python train.py --norm_place="pre" --qk_norm=false --init="normal" --init_std_up=0.043 --lr_head=0.00612 --decay_shape="linear" --final_lr_fraction=0.02
MLP neurons of a small language model. Each row is named by its layer, matrix (gate and up: input weights) and neuron, and shows model dimensions 48-175. Each number is 500 + 25 x the weight over its row's rms, rounded and kept within 0 to 999. Numbers have three digits each. A neuron's up and down rows have the sign that makes its largest values positive.
Before each neuron's rows, "fires on" lists the tokens most often at its 100 highest values on Wikipedia text that the model never trained on.

fires on: " |", " was", " is"
L4.gate296:486529515530504534509506514539524492451528507490567461458475439515508532522526540521476498519487496484534480464476475492476518463504526530487494514458561497516456496487479517469462508559522537477511542519464496487513488499549505555477470501479463491479521478491475452493500534506515468471457509501485495509469457488473500511491485497533515486464483474495483515468507500466516476495476
L4.up296:521514499484515538479483513543523493460507477509485508523487505488528460527481532505526504483543517527495495470517504478507514530506496562476466506524494497517481499513497511513488515490528504530487502513502467515547491518460493494501443522515502511511458481515503516495480453549508514461469481510497477510478545453513491556508488542503497510494492482517483480510503534510514447466484

fires on: ",", " \"", " that", "ated"
L3.gate345:527498484491524522475442509499530552499479485457528526458501506486544478509512461507497477481499517494462473471511465506480511514493510485480493460533502538545494520484490478538477525516458446512471534465498472517472526528514499508513497480502478506475488547493510465547514457471488517496448492449466509498507500516522494515531503504559486451523521476506536458475550510481513491520490
L3.up345:550473487478517511491497517515526507488476509499463519483476499507554492512542512487501494553498485545527543503473496522516481459517501490504464535483526504502514535491511491520536508524514492496508519495503538472498459504535544520504540487518524536510508493504483494476503496500501506531489455490522480502529454495484470509474440484536487485514532517488513520453509485507449505558496

fires on: ",", " and", "-", "it"
L4.gate252:471488478525508555504506533467513523506534526499534477507502512494493517413470479509486555507487540464516457467512479497487477491468458481476474495497466473515505497463534490513533473522514514494473505451510504479490510506477501466520549517490484535547534471527481492476515486492519515485488484513484494530482480492525504485525472468465498478481484505482511479520453554515517480508537
L4.up252:452508488500464522511503489573492513508530500502516545483475512480485533502437514427515477485509489526504509486473486523531549497519519484485535546515485505457508476491490503506504522497466523530518481484482483484500497494474465529477426517489483493485512527505494480475487483509495471466452496477487472523492528527481521472488460520468469553469499496522479504511516487497535526503467

fires on: " and", " some", " or", "ad", " of"
L4.gate478:458504543533504499474513514501524504472473497490520537531517534490525560504458525515510532518534490502458539493483484476483509510508500532481516455489499480450533498439494514493498471504471516514486519482509495474511509440481495545543536495464506499455484483512481538495479536475503489517535499508462499453472444488461494521526515524505531550526520494469528439514503476470519546528480
L4.up478:473490514450435492485493548525514512498503545502504547536496517499457522459513490535483531489498482504539534533555493489492499481499487536426444508440511513506483477488475487476465509511478449513468473536532456494478493462520486490511474566483487503525531499476506486518505550522485493481489495508506485477497493472505512510484487494508488528491519498524555488502469519495506526516449

fires on: "\n", "j", "p"
L4.gate451:530501518543513485503494484496496456531505468480491505516484520494481456475533492468444467493471473534465588509526510480510466476514498549507466468417506500487482487481494522486489477502502480481486507487468449539484510485550478519480476560501520516519495481552509517516504511457485539453497504529481522512498477518528482492514490463469487503478515550496526515498511486504524498485530
L4.up451:542504536483488511516515496504459481494516542474481470523534497523486471497530485500493508472489486480486515494444513484495488482474512535497488507501493538494538521512493503508502499517518574500512466544517508497508549481505461522513472523529541519532485515488525490527513483448533499516439505501514513454459495533511511488470520512480512515536505543497404526502483495513477517489498

fires on: " of", " As", "-", " ", " up"
L4.gate421:475471520528493483431502458459526525498519502480498512478493515499489493502480489455495520480527507492503447486531507509493455448494513510492487477502482548505517509501520468509458491521498494507507516526476532525478533506523507535495507502501496518458549491504473522456447511533493473492496521530494445529491528494504509450502464512470502472483541481526517511489470542532456507483490
L4.up421:495472529498551498474528477476518486494476523474510526474476504472518508479524495526530512486516514527478485551486479535559498455530482500433459483480517514530500494523490457521474527554551500494462498454507516463505503495489504539499498498473568515485487453483495556557442521497500490507487518516531486494502497459479527468452468510502503470477488492490513503490513471466481481529541

fires on: " that", " ", "2", ",", " since", "."
L4.gate291:496471520493517471492483479530534479508488508511540522497481489477491522462493546483494467468496483472534555512510501525538517516500546487472497497481483487500452499489500479530442457472515465511508508499475536558513427455501494482480521497533506515500525491496488440478496460510493474453502473482497477477468502523495500509529523462526482453490510527496482456500485459506495487471524
L4.up291:528498531474537521465497549504497463526504494511488504451506509515515517476520527516525474499553508535475502488558514498457493526541532517501511520497514483517555520490517510499485513478513530533463520513528476479509531488499528524459530504484511453507507468528526500504469496478522517478520509478457512448532508504551502483466495515488535503460464542495527474528583504506490471500517

fires on: ",", " ", " a", " two", "-"
L4.gate403:508487471474525511545497481488458489491513521441487466484515503485492539464518474499535519489556513479487500505529479528517458532550514507476470500539493441492463534518481442502468487524521490477484508480474518507507497517533499536503466534446508520474477498486495483482513500477485485524489479457501467468491509463490525500532513509525494477489500484533520471518499466532479480499494
L4.up403:472488489477500493507485502437504505493454547527483461523524534496477490474519485473443501526517492494518526485505519502520498499558530502488540497486489499512494527501512513472476522490509521442484485497518505522477506501495513490480495531522509538531509480489467490485514505474540531479541504469516512523505540482484487466512533474461499506531522514484528478502498478473470504492492

fires on: " |", " ", "–"
L3.gate455:528522474448509458491520466514479515490560519487474512509448528498520539519483535500466506507472521476469467506556480539486472461503536522515486525452521499505453549524521503506470468503482518489480517459445502525507471480513473509525531520504468527490490520482510484526482498500514512492510498466486491492479548502490454501472535523529476479481437493510523524496504491508482465525460
L3.up455:487496489432511530498538535470501493499496535527493508478511532487540486537483477505496524468539457493459489468493484581515466515525507500445482518497508511492464530509497496477430530543485482511475496514469486476447534503488479485465500475456529501565512525533490518483421473497523460516506492508473512541493490475542501459506517478490500513465510520510507483515522497452453530479491

fires on: ",", "ing", " and", " education", "iot", "t"
L3.gate682:543489514461471531456458527530490535485521488518532489512497488492510473497546517507481560484508445514513485486512525495509523434493571474470469456532509527494498487481501484511506499497488484458440470495509483466528491528508504494486469494514483479508518524512516520480500493500517501506482493480528543482487507517488520501535521526485522530547455501514487484455545521471502512522459
L3.up682:469469481522448498470468481496491520527512523484493499533484512502502480484498508476507483474493463528489484535515536496540484501518514482504543444541483518530522529470480508453555510469471522486473485536471537462515508483477529499473477485484483505523471527492480449532530499485511509513504445491483519490459519490487498524509520446492487478472500494511474492528489497462457519497503

fires on: " and", ",", " most", "ed", "ly", " it"
L4.gate413:506510465535519534481505491473457500450517497535507507485462488473526481498498519467488505496506472529469479458478508499480550464494527480511513519480527507500488461515470502482481482511492465481472470522512521505519533523498499463507517513540528507523475491511520461473504483484514531473537483486481486482520493507491504483501473478498503491470469461506494495474496534473518503486470
L4.up413:475519484492504494501484514525468517451510503486498520479487534468516472488487503457455497548474432514496509466503531495452502464435522489477491502502502524502530503509489506508497509497469503498452458529481498518541525511483504460486481550524518477487487541514500461487491480503543506517519477474470453504532498501504536480511514488496479493429514482505472515525474508472505494550500

fires on: " of", " in", " from", ":", "+", " to"
L4.gate654:521470513491532510439521487476526510513488464503451481416485497505451476498500506493494533485512494520502490487502489514506479480553528465521487507453489489506533486509511506502474493514507457515466470466482501516487501517516539514494499551496479491547531521474524521470477519457508501479494518483468511491521511488513475488495471500531522489516462538520543515462469539525493543541520
L4.up654:512503449521497497465505513489533494551529500476498482518543522502481497467469511491501493519491518470499495528477528502524523447507501488528519501528454508465490482537508533548447511476518496533498471514509536494496550507523492519495468516530505519528498576516537508481487486522511516528534522474545487516522486476503517485549509520540524507516461492518482478519476499498474508537491

fires on: "\n", " Label"
L3.gate111:523473494521516501521503472510447489493470464540477485480513548493536518494463550495500470481516554487535509486515522492468512516539543514481515499518512493487502477485494468516500449477512496528468451469556526499478527526510456512518499499529477480544464482530489525483485510531561505500475512482489526467479451484522516538480523481475481511524467474451494514458507502506495490494499
L3.up111:478526519487523503476496491523498499477472522491510507499494513493460467510510508514477540528474491461510474517502504580528476491432520464500484501492493486493477503527499509501476491468470469483480490455498509471449471435534496535466472493494500480530497506516517485482513525488504525476528467495458462470491527513528488452526504496530533514462477487472516504530486500497537488467549

fires on: ".", "-", "is", "es"
L4.gate386:459491524483513515524459494458491534492476506493496507556509511499504526527465478473501450519496476506473525492499476520467526491494493510507507508503525472487498506535467493493475501524519509472494456531530489490470526460501432471503510492555529509501497491496507489495536511495501518507552517509518485530499569513464534508507571488480492525524490461509490535488501519515513520511487
L4.up386:513475503510498460460501482477504465516506530507492515511492545500463484543446506477505505523465467486488453533494497517460510512465507512427505535530550533534480474525471493504479471489491474479466454467515524492520527530502514481480500489483540530508502479541525456491509507499539514534474525513476493537519470444502487537469512460473457506483524473445518528459492486474531511488510

fires on: " of", " at", " the", "re", " near", ":"
L4.gate320:529497498492540473503502434467456527490535492482522496494497490544459482480474515494443498489552448496510522516493469517518511528524547494512506513455483483558505484512467535525522472478518499512504489480514494523553518514462493480528507510484498491513545536487515513457505490532510548490490511508507513469490512495538466450514470521519515500501499494505481513518528442538520512517484
L4.up320:489517472486526493454528488478475505502509513508529505470485468511538491490518498448470505523537454447517518532467502467482480466478529511522471472516482507520510560490516511481522503504520533502474469501523468545484506517476521498493503533476526487519515507485512533479485467531489510440471505493529513487504496500542459471531485528530531501499543471536454513517479539498523529509506

fires on: " |", " in", " ", " his", " \"", " with"
L3.gate92:487468515518564545515499509511499487532469549501544493478493481515524530488485485493507498493480507508503512513546527475497531510518525569505474486518476466542532522515513499467485501509458512462492533515532543485459475501500499510483511446514500533483517465507481485497487535474499494515468517494535515513459536532459514491463489504472527464465494508463524516463486527523510522428475
L3.up92:498491466513512512503507488474492469510507496507545527513483452532486524488472538519543494516478483517501484519527537452497507515506500564498507457499483464508538489481470511500462552490485494470434510556469514481511515507511484469480513510531515519503474524494491471503526506465498467487492494511521479520517494487515490498494522523496505452498505464481513513520497511499501509454508

fires on: " |", " ", " was", " from", " with", " is"
L3.gate285:443456520478513492535526509530507505503505483533545474485562500529489475481462547520461508499525549539476472491494499445510503446533494532512502498504481491500514467523481432479467500501455510501497474512492523516519480478470501538518500474490487502488495507455491461474528516488478496429538514494448509485501519514465525527498419522488469507478463487487451533476499522500499455472464
L3.up285:528479474499492532506472498526506471491513527471564494536520502548532507478541494540526534508492515517488482529519489481478486510477521510495514488535489529461534512510517504551484488527485491532544484511460498491518486524535488472484498497537547516511502540510508553491530519487458518499472487505480453535511483508541452529520479478461467526533518492540492518521486450509530464474494

fires on: " |", " –", "y", ":", " on", "or"
L3.gate619:472489522529546530495435486514446484544520468514508552480517484523489527507532500461500492515473482539517444509518513481486504492515483491517478509515520499519469496501523536489537452476473508480538532533535525522534465521483490522470544504490471480497522494481511478504489494521459461493535479534506479442486512485529499453474444461464483520541492523498496485500477503482513511484522
L3.up619:494518524512496503508459526518501461504494503501494471462504513519514531537508542509503493458523478494486491484506499527482483518485503489528525537500524505464446469546509547445493507493491510497539503518483487498514494472416517496510520494461520458506477479512498534551497573482507518510524481468471538474521491526484512482517478502491465507542516513489534488520452497491508526534500

fires on: " |", "om", "oc"
L3.gate30:527497468465478507483518516506487509470519509488499504505488477532531477469540550519534488449511527486488479493491530512502502524479517466501525492491498549490510521518540471487489528483515486507489426512501520515488495474497517499513517496477529451498468497499505493512475571527494501507489475437464501517470476487491494499478481531496473531508485473560545509472547502462465491482492
L3.up30:524514489453497555493520519473492486534523468463483512535528513509542471541480508506507558484482520525467468516516502518539509509512480498486561505476506515474453507483519501506518494493505492542485504493521512475524470519479508514535489470469481470488525527482485544468456518483481442472503497465449545495503492524539494518491505482510508510528455515485551490493494472507512492493505

fires on: "\n", "1"
L4.gate323:485444520524512541479488481473511509497479482433489525541545514521515460512496492520495508485552477515507497469506520488516500493467495461478456496467465505451519485493491510468498463486565498481479487482484483490510518505498473516528497495488516497501467590520486529485501525542513524494479504491481528463536496490525521494480501531513488476505530501464477492457473503494497518507460
L4.up323:513536492462544486496480504491537500489531502488505527507504444520447484508526529520491481521517512505504515512513474491526501486462472470473514492507489475490489514479484508523497524518488492540532509504520501528509444469508467487474489477475465508514488508488494500498509537450461498533493512522457475460511505506501520481479496490512486494506484531527470490547471491474534528441491

fires on: " re", "-", "N", "p", " un", " "
L3.gate729:532520505522500469499469460476510531517546487496476550516528510523524488517503489492497514511488570444458515536478518510490522502487513509517484494503489465443503492509454490471463488487514501502493519495477509492517506449499486516524540496475491492529484456500525489521474494512470474526475509520514530520496531510491537467503499471500503514500482522510535514482493463506517482512469
L3.up729:465478430481503515502497467513473517471489485486507469490523466482496499495475487521513493467501524536546475526479505513529558510451537522491514519453528503508528474460497498505522554467481445517485510529484484475484480494518546512513518521502515534501499560511527491502484487506500516482437532515530535530485545504525517544521506496525523491490519515504472518495491501515471510503511

fires on: " or", " and", " Preceded", " Succeeded", "gr", "amb"
L3.gate564:462508499527487518470474495502454469504483511507539473499489495507462486529452536446503554504511509542478501523514506509534499487441504546463492523478503546475551507477527475520550504535551434479468473538509491486498490464459473494545487492479537503499469481539444489481494486502533510521541512492468517495491463500494497515503494504511490500434510503493533475499473534508482517453526
L3.up564:494517477491469497490499524502510529499487495468541533485493533481519501486496513494498489515547470514482531500441484448507505494491478532504477483509498454502508480453476518510502512516504472458500501511476488502531486523511508498536487517498525500482536520487506428490494485506521491541502510479467492422544461514465553516470531520454547478462495482580509449494500529503511515507513

fires on: "\n", "ook", " years", "ot"
L4.gate262:478514547491502485456482471506503488470499508464456505496477476494501474525499488533487483472516506519440483495501514513520442508496517498521473504486504518480480501474467487498512517511492511475487462499513550479476478500488463536483467494480533518555440532481502494456530523493498526493474497498473529513521516519521485441470466497498525519495485516470514465477485533487523484515435
L4.up262:463476503473450494484467516494510526527521500537517540522519522516534526511504521489502499468503522491524538467498501491498547466500494508512530497501467509466509532516500494518497475480500467479492498521509540513564483445515462506516495505492550535523510471501442492470495475469507492497504459505474509491519473464502486501523467519507523506525535497541508504456482501548478499532524

fires on: " of", " that", ":", " the", " with"
L3.gate686:489502556482505490485446518464522543528513473474531482551526483495477518529522509521518516516476493533502491523477480525471544508558470486469422494537491515518459549456481490475475503467504498515502482537450488502512509495496534448464516477511505469516498505499481475498519495504499507528498514505500506475492480494500469499539514486497474502456501456513522488470538514489454493454508
L3.up686:506497511512522512485484457520515498531489501513474492523506484487504483487513497510498504511526484517521476484469497522514489531464482509495500475553493470486490541461528518502523505518538485487490484509450450502479476503500503491490508492520496500517487496513508517490483475506551501508467512519488488480510528497471504480483481503496433526476434516535541503506506535497520470458511

fires on: ":", "=", "-", " |"
L4.gate649:502480522521557514514504517518470456510513473538465514522523542472516505484489499505492498502493522501479467497526510450501477497582492495480507479521494543550493492510491461461466487500458492511496519517520487534477508484488448492512452515519493491487539513489521496504476497519514532531521529467472499481505514500475541471506516496452483505525510540481512512524506528474503532516505
L4.up649:512533480512505504460495494484529480538503446522488447477484477507533542481484475501460474500475522509474448543488482496482507520544508495469495491475497508508523531534480478445450509501485497482531500501516456527507501524505517533511441536428509510485523495495514473519493497533549512480527516470516527518534492505530533490511472483509473471502502542477500466456492507497472529461516

fires on: ".", " In", " De", "yl", " Up", " Me"
L3.gate75:510497501517444489501491525482476450508454538486487518507479495477509477466536507523525481540480528502513498488517503532501459498483448502490501513550493515462514504544462511465459493512470513520532483485482460530507514504530474480499482563493507527513487498474524488483525481487485479473518485481486497474498504458504463497506478480471531523447500517498501501505475546509522509519496
L3.up75:515459578506496456531483511508463433493510475503485546478503519505506482476485495505492480522505507467503486483477564472529484493499507494536542495523481518508520526500432456468449504532501508505490497512458550500502496510506494485469472478506479541511491495506472480520480523481537525495493489469501477506485473517487488502482467470546538553525477496523522510480501502512505492488495

fires on: " /", "N", "."
L3.gate52:516496528479514498518499503457524521515455492521478465543479469527502531469516522494477536514496511482469490512524489491532496490494487558504518482554481494488473501519500485485455470524502484518509508513496509504526505469489470491464506514509456489514504490530508467525497479500506440508506549506490512442424530485503480466546499458473556537527480512543506539467475487490475480479508
L3.up52:509527465457510468523516475499533462488496549518554507492493535490491529469496501495521512485484478503510464466513477509506515500436524447529523508512572500522514506507492482537488532497478502473511507496494487498504482522492471502528507494473498458485482518571516547472531539535548526524492487516480518521498448498498521530489500455490480455507461491467474564455489493437517512463519

fires on: "-", "–", " ob", "aly", " o"
L3.gate289:496466529503497549531493523495520475471514493472494500477445493444494510529483477453524532501484514494521514482458575518507485517493528448494478521492471482518479526478486443478522506489529521520486481498529502462460516508507490511547462521495480509495526506488499500446498501458464560505495525481462532482493531495513476531492500502534508479469497500465494534567476478501518460529462
L3.up289:494494503518471479538495496460506470469525506510478525498467538476524520524475500576530506503506522442500472513508449514487502471505519510528521483487526523540478481522501496523538469463494550495488499536526532522551510526526498515544463506505487487511507489450488507524473459524498517492501517498487467491487478515493558528474497478531481467492535503529487483514471495503537475486479

fires on: "\n", "iv", " |", ":"
L4.gate357:506537479525516510538491517493538496517489524455491468501530541512483513502478493483487480508496502535436504514534514501532477484505490518504447518475441548489495547475519488460498499507518487526506512444446477514466438536506528499502507503502489548463496463505477517520529475484482521500526540496468471464497494537509501535481472447516529515503515507462485527497501454521511510477492
L4.up357:479474576508458448522495501513549503460491496508503514495522522508477502444484512492453487485499499546506483527512463532465514555492462498519511496483557533467528512482489490488516503509499485489502467481464497504449494533577495451482504451494535519510499476498445541545480504496508477478488505531470497517491503523522498513501515501523493512519468530529464526507487492501534481490496

fires on: " and", ",", " &"
L4.gate420:463509487523484485520496488499489529501525502525517464509503504550509439460498502559496553510506544485495510524513507519508526514495479501500479507496536501474529538485468495531507505511456506437518479506534525507497492526518475523472502528533495496462501504514544528511501516495562484544530480486505497512486491495477518532513523498520501465515526499553476465517515542486521500555503
L4.up420:509531486479507514473485470461504486522508534474488542503505510462527528465508503512526523536510520499520497513453518485566510448458557495500528507497507449508469488465502488545505490527509503473502512502462495444463486495485497518556430490492479508541519525484507490452507515497461478498476546476472531517506506495492511468485496479506454509461503504491483497490481524510513459489494

fires on: ".", ",", " to", " with", "s", " and"
L4.gate1:526485524451497508488503544493532505512461509528508506455477500480531547494510501527492495467480480503479501503541524446492510504500514483481490483483508544525469505504491529509533481498480513500480449545480488496523505492521512564455520510529495508506479513523521515475517508496475460491497536507448545517489496480505502483497498478546462529524500457512523512407503515472532500520492
L4.up1:606495447472491486473488511469470515487493501476464511499495489536547502506518519483501550518515477469484502527504504484522510469529498477513504463441483506481490507483482508469509490479482521496479467507517444483437542519479497533490503541490487513489459565505468475518506520482500509514506545557505467512458508541524517502520489498524487470539504445500506528482476444464490505499454

fires on: ":", "-", " of", " time", " than", "ile"
L4.gate685:481495531553481463462502484505486515524496483470544457495536471516449495522471482484495481494485489531501497477495481470478486477481479499498554505517493477484502559555473502505489457537533575485525494514498492522548476487483519515478466482530525474532536498528514475467503483486496500499489521528500509526468508504478493495507498515529472508509491489521516525475490532524516534518544
L4.up685:478509485482540514496479463498485536495509522509461451471483500528487502509535481506545527483527478461458492483497483507527508524502483476474495534519467418461492481524500497530473487525503483481500488475476485467487545506556480518512479510510521463494493436523549523443450498509484515509510500517515512473496492499480510479482492507526482501490462490527475467528506514493513548510545

fires on: ",", " ", "."
L3.gate529:508482512473560517501482494518524478493530545446458466495541482485513487447533509457483449494506517474546461494477465488486499511503500522471507497505511513491473478520498503485468536499469491503523517500528506478498502477501521509489502503511479501516504494518542460502500472488486505511506530484509518489475522448469504428466497480488469505496449535555541506469528516508474527459472
L3.up529:499483515514541484471459495508460489499479519542502504474550505476514515528460517509506494502483439523566513419492536501497482524516496487500534485498517477522503459526538486523504507490485519523475548480490508511492525524505533464529467539467501506512503515491527494508501493496504496546480520494512524485420485505510488506505499486532488510495509483512491520502487466499531461486432

fires on: "al", " st", "s", "ed", "ing", "."
L3.gate764:494505501467501498525494446547480513507524520483508489470501482485508498498540530518435532472517500508475493513495501517491537520486483527517508488506455441515453524469500486515532505527480510480518505528497476520465462538480483493469512500538482526485506480485512512503514505516493485452490512475487453500516508529491487515513488448536501468488541486475480537524486527473495477480459
L3.up764:549530493493501515518497551502500461500476483488527489520504510497473509499581527530513481494478491489509551455541505486544536500481501491558541487488525491500479490482478494509525512513468501501526506561565496456528475483462473486509499486483507478494484498478473564516504506514523500510494498486506479524522503522508564514474484527500517513546490511486503491473468497468467493520468

fires on: "h", "z", "el", "ol", "ul"
L3.gate523:492532501534472521446510490488545538494490471526491503500491487484496460456491522465485474500521495465509544510458555502525587502530533511479451473472493552491502514503531516514466512495483527522480496535508512525543536476498486488472490554532489506532525500486511517519495515464549505474526484501491542486504473520532483534549503477518506496469514504493523490528525530490497520481495
L3.up523:492455520498491515516500513514539533521520525510469479521463508486541516447485481492505522487452504493486518465530498469474490499500490451516516473504526514462454528496520506498511433492499536513515490494513508503469499502496475481510496535506526483478521510482482509458490481551518531539486466470523524504506466496493520504530532500551510526488511502513463541535499501501481500473530

fires on: ".", " and", "act", "x", "her", "ter"
L4.gate810:533537496488462503509503531549473498499486479494534520498513498507513491537461536455525482525507492489537494493483524502527524504511482497524505522521524520564472542526486510490493495527455512521480476488509464548508524466483522487481462503475497459500516484463564477475478478495490509491536503528503544542495477469474534556495461489464493548478555409461522467495517506515495547507487
L4.up810:488507517519517518498506499526479505516530470498482495477454470521499479532470475508547501508469493526498438469496519467460480497468444535474514495441489496450518488523531491516495495512514508467528449499531542437492548458475502490523487521499522533474463520517530499516480474470518544481471481514506534515525514487492491513475496508487496495535468474502512481522476504514493517502520

fires on: "0", " draw", "–", "2", "9", "-"
L4.gate4:472502483529478536438504513498515502477520520464468502511493500463456508487505507511469491541509525485446517494524519489502504524536491489525499492529502558508521523526500442506502482502527453529544498514475493485492468541491503493544492457508419541497474507516500460482482514497479462549475454510502465525453529479494463493512478484496523547471481489497491523531499490479502516483468
L4.up4:536503507540507526482489542477531474484492507558501510507536505492489550531479484530497480517504521472470477478477522533451488522546510528519497492466526512484526494488485475467546472519474507555533491565509507474542477517531517525506469506564475494505518521513456489466529514545493506527500518549476490486495510452516501539540496508498529529500493461433502510503494500461523504485509

fires on: "."
L4.gate574:502531518479489501484500467487440469468474523487523489504529495510538508501508495504495552523500477516497481508530519526461472471466493519465534510506530504501501497524495496464506513490496507464449484463508502536508521505465502541485494550512505486524509475460564454458527490510473521485474469511518514522503459511497432460513480477476521550499547503495486462465484503530548523512512
L4.up574:488592514459482515532438437520498478526459515497486522543495481516515504491508499505487468472507468491491475472514524513438467471476517511452543511524517524535506512515502487526491490479484505506510489484463472495514524471511507464491472507521506536492476506503504502507528514542524489488463474513496492477498560528461461479512483450497533522505492454498494481462484502502479492455481

fires on: "h", " that", " by", " of", "el", "ul"
L3.gate20:515529511555487523476405488491484468498487442495494522505552515480501459483526493549548496516499483514473521514482455519493471464500486522556510480508513519517468474472485514457489475486493556506481522546521520510498518526524531517499455470457498494513530500498500518450508518525448502473488487527485520512489489497525514514518514545542528505504491507458500486486519485503508500531517
L3.up20:444476517535530533508446493507569510500490512473486459492527501468533485490494512474490521514511491533485507511505481498527499517506513495512510515466487531494483502533489491473499519484435522538513487521530492456441527462482510492489468512482502510502520519485491509514491492519494496493514439453522524530523506503474500514507497490555479519485494468496452514555513514481504565536498

fires on: " a", " of", " in", ":", " |"
L4.gate601:444514520477518517497459465470495485505502516490480477504520476528520499547463493487459501473516507560507485490510482507519496491529506463507522522491491502492527507518492492485501487522521554460506495481496485568487470494533498505492492517475482507475539536509502515473545492488504479461516504462474471501462479499528527498494464497534480466478472513501496465540484486487479508496507
L4.up601:476522476479526514497519489479536480530480586517487432458477503515485457505478485468505466520506518468519447514498482476500540484477449517454497486489534457494496472549508508442460493495453469478486512495525520498460541531486501505498519489561537490460523489495526514495505487521496454540526514483530520513507475497522499493545506503500475531513488507508455445486541518518489498506486

fires on: " by", " |", "y"
L4.gate766:510515469499517491514456495457472491484475446470538503522527495490524498536489526543508496555497536511491483497536463533469470481487497497511515519479505493507525506466505537500479524523501534525509495456506486501538458497513528482496498495501476506505499465484485536472458488498509495493494497485474419487511471520542484517491510528512487446503466496521487498488520482447552517507531
L4.up766:452484528537524444488471493472488533486476487494522482503537488519496493536484493478568476502550505481496449502485483487475481463527524481489503511496522482494515511482484505521540522504525529519539509472493495485513520510514492546510546476494531506497511497486472527461515518504467506509508510524481475528542464525516492488446537489515522483523498473465516467454489464463492507541487

fires on: ":", " |", "ath", " int", "end"
L3.gate86:508513528495458495463513483490522537478511493485511478504499502533575536510477510547487440517493474496465497488509523513495477495505489497525514450503545479527484520526523528523481465505523525487471476490481509510481501495515533524504480492471510459460449567528543519503503488511518504482509498483482482458541515503513526507482522506502519460505491518458515473505466540517455504502499
L3.up86:515503508461479488481499505459497484457519522498543525508481473529502508516472483571487493467521490552495474532533531507466490475558467493477532533456471520531497505463550507507511489520521472488497536496468541501461517526540511529501467480468502490484486481496503491481492479530520510458504511483475531519490495506529488498519490485513490499461540494503530497491447497511467524504500

fires on: " is", " was", " of", " to"
L4.gate152:484467539471526535530494497534523491444498489486470555485511501451491522507540485521468473530467539531507483460521535512504492503524507498508483521503471496472474515523490493552502529514464511501457506478496511492465448501511474500510518574501506482486496505491488469498507557473523465519482497506486547512470540468507514505494484548486495493446508495490490498449473531486506495501475
L4.up152:537465551507514472512509485513502481524527493475529524573501484537493460515531536519534524481540465518500497498548497473504517491510452524494492478491515498503509448524523538517515500478499498492501505544507520481542504467515452471497495463529563540512499477553510503518528490500460502497497493479509484460501532510509466493504538512512500525492509528503509490462531493485501495506442

fires on: " is", " |", "N", "ex", " Genus", " Synonyms"
L3.gate49:478527499464523497527487523479515532501464495527485515504529473463555481530515508523526477444526542492539535490458471539531484498500516542490512462515479529482513499507546498503463481541510501526520532448506466514503532473517497535538520540538481491476494494481535497515452490524491509476486536481481503489527465534471559524493513464490538492566504486513441505474487497453533502499486
L3.up49:518482492490513469495479499467448500482548494519481479523504443487512503498491522444508485541488492505505517504460494533515489499505519523500462505491516496533513498498449506545493522518495455530541509514479481494500561473470495524510487532480494516456448510492501516520481548544481506482468513512465515507536509502503526496506497494452517562503512505519461496461520523436510495512489

fires on: " as", " was", " became", "\n", " the"
L4.gate20:516501556514512501500505499488469492505502490525507529529470515455488489496562494490486491497511498449486466511495490515546517487506519524492503481508484469511504500476481479526530524517492459534455467565517545534508503542510477498504463519527494512495478506496531458481471484516438467482499478534499513501512531493506536511490521471486537539476476496478489506484531508498528463511491
L4.up20:548511529467532488516488449475490497531488515500487540500486509559478447495468494494480501471472511507518542524497541471521511503465503491485477477558493496531503508508544523509520498507506494503528481529500470479505487494484458522515487453500532509514514513472501508520478490489503509493488492484461503506508555500519510441500531524480536518473511528518489488486483514528491495511476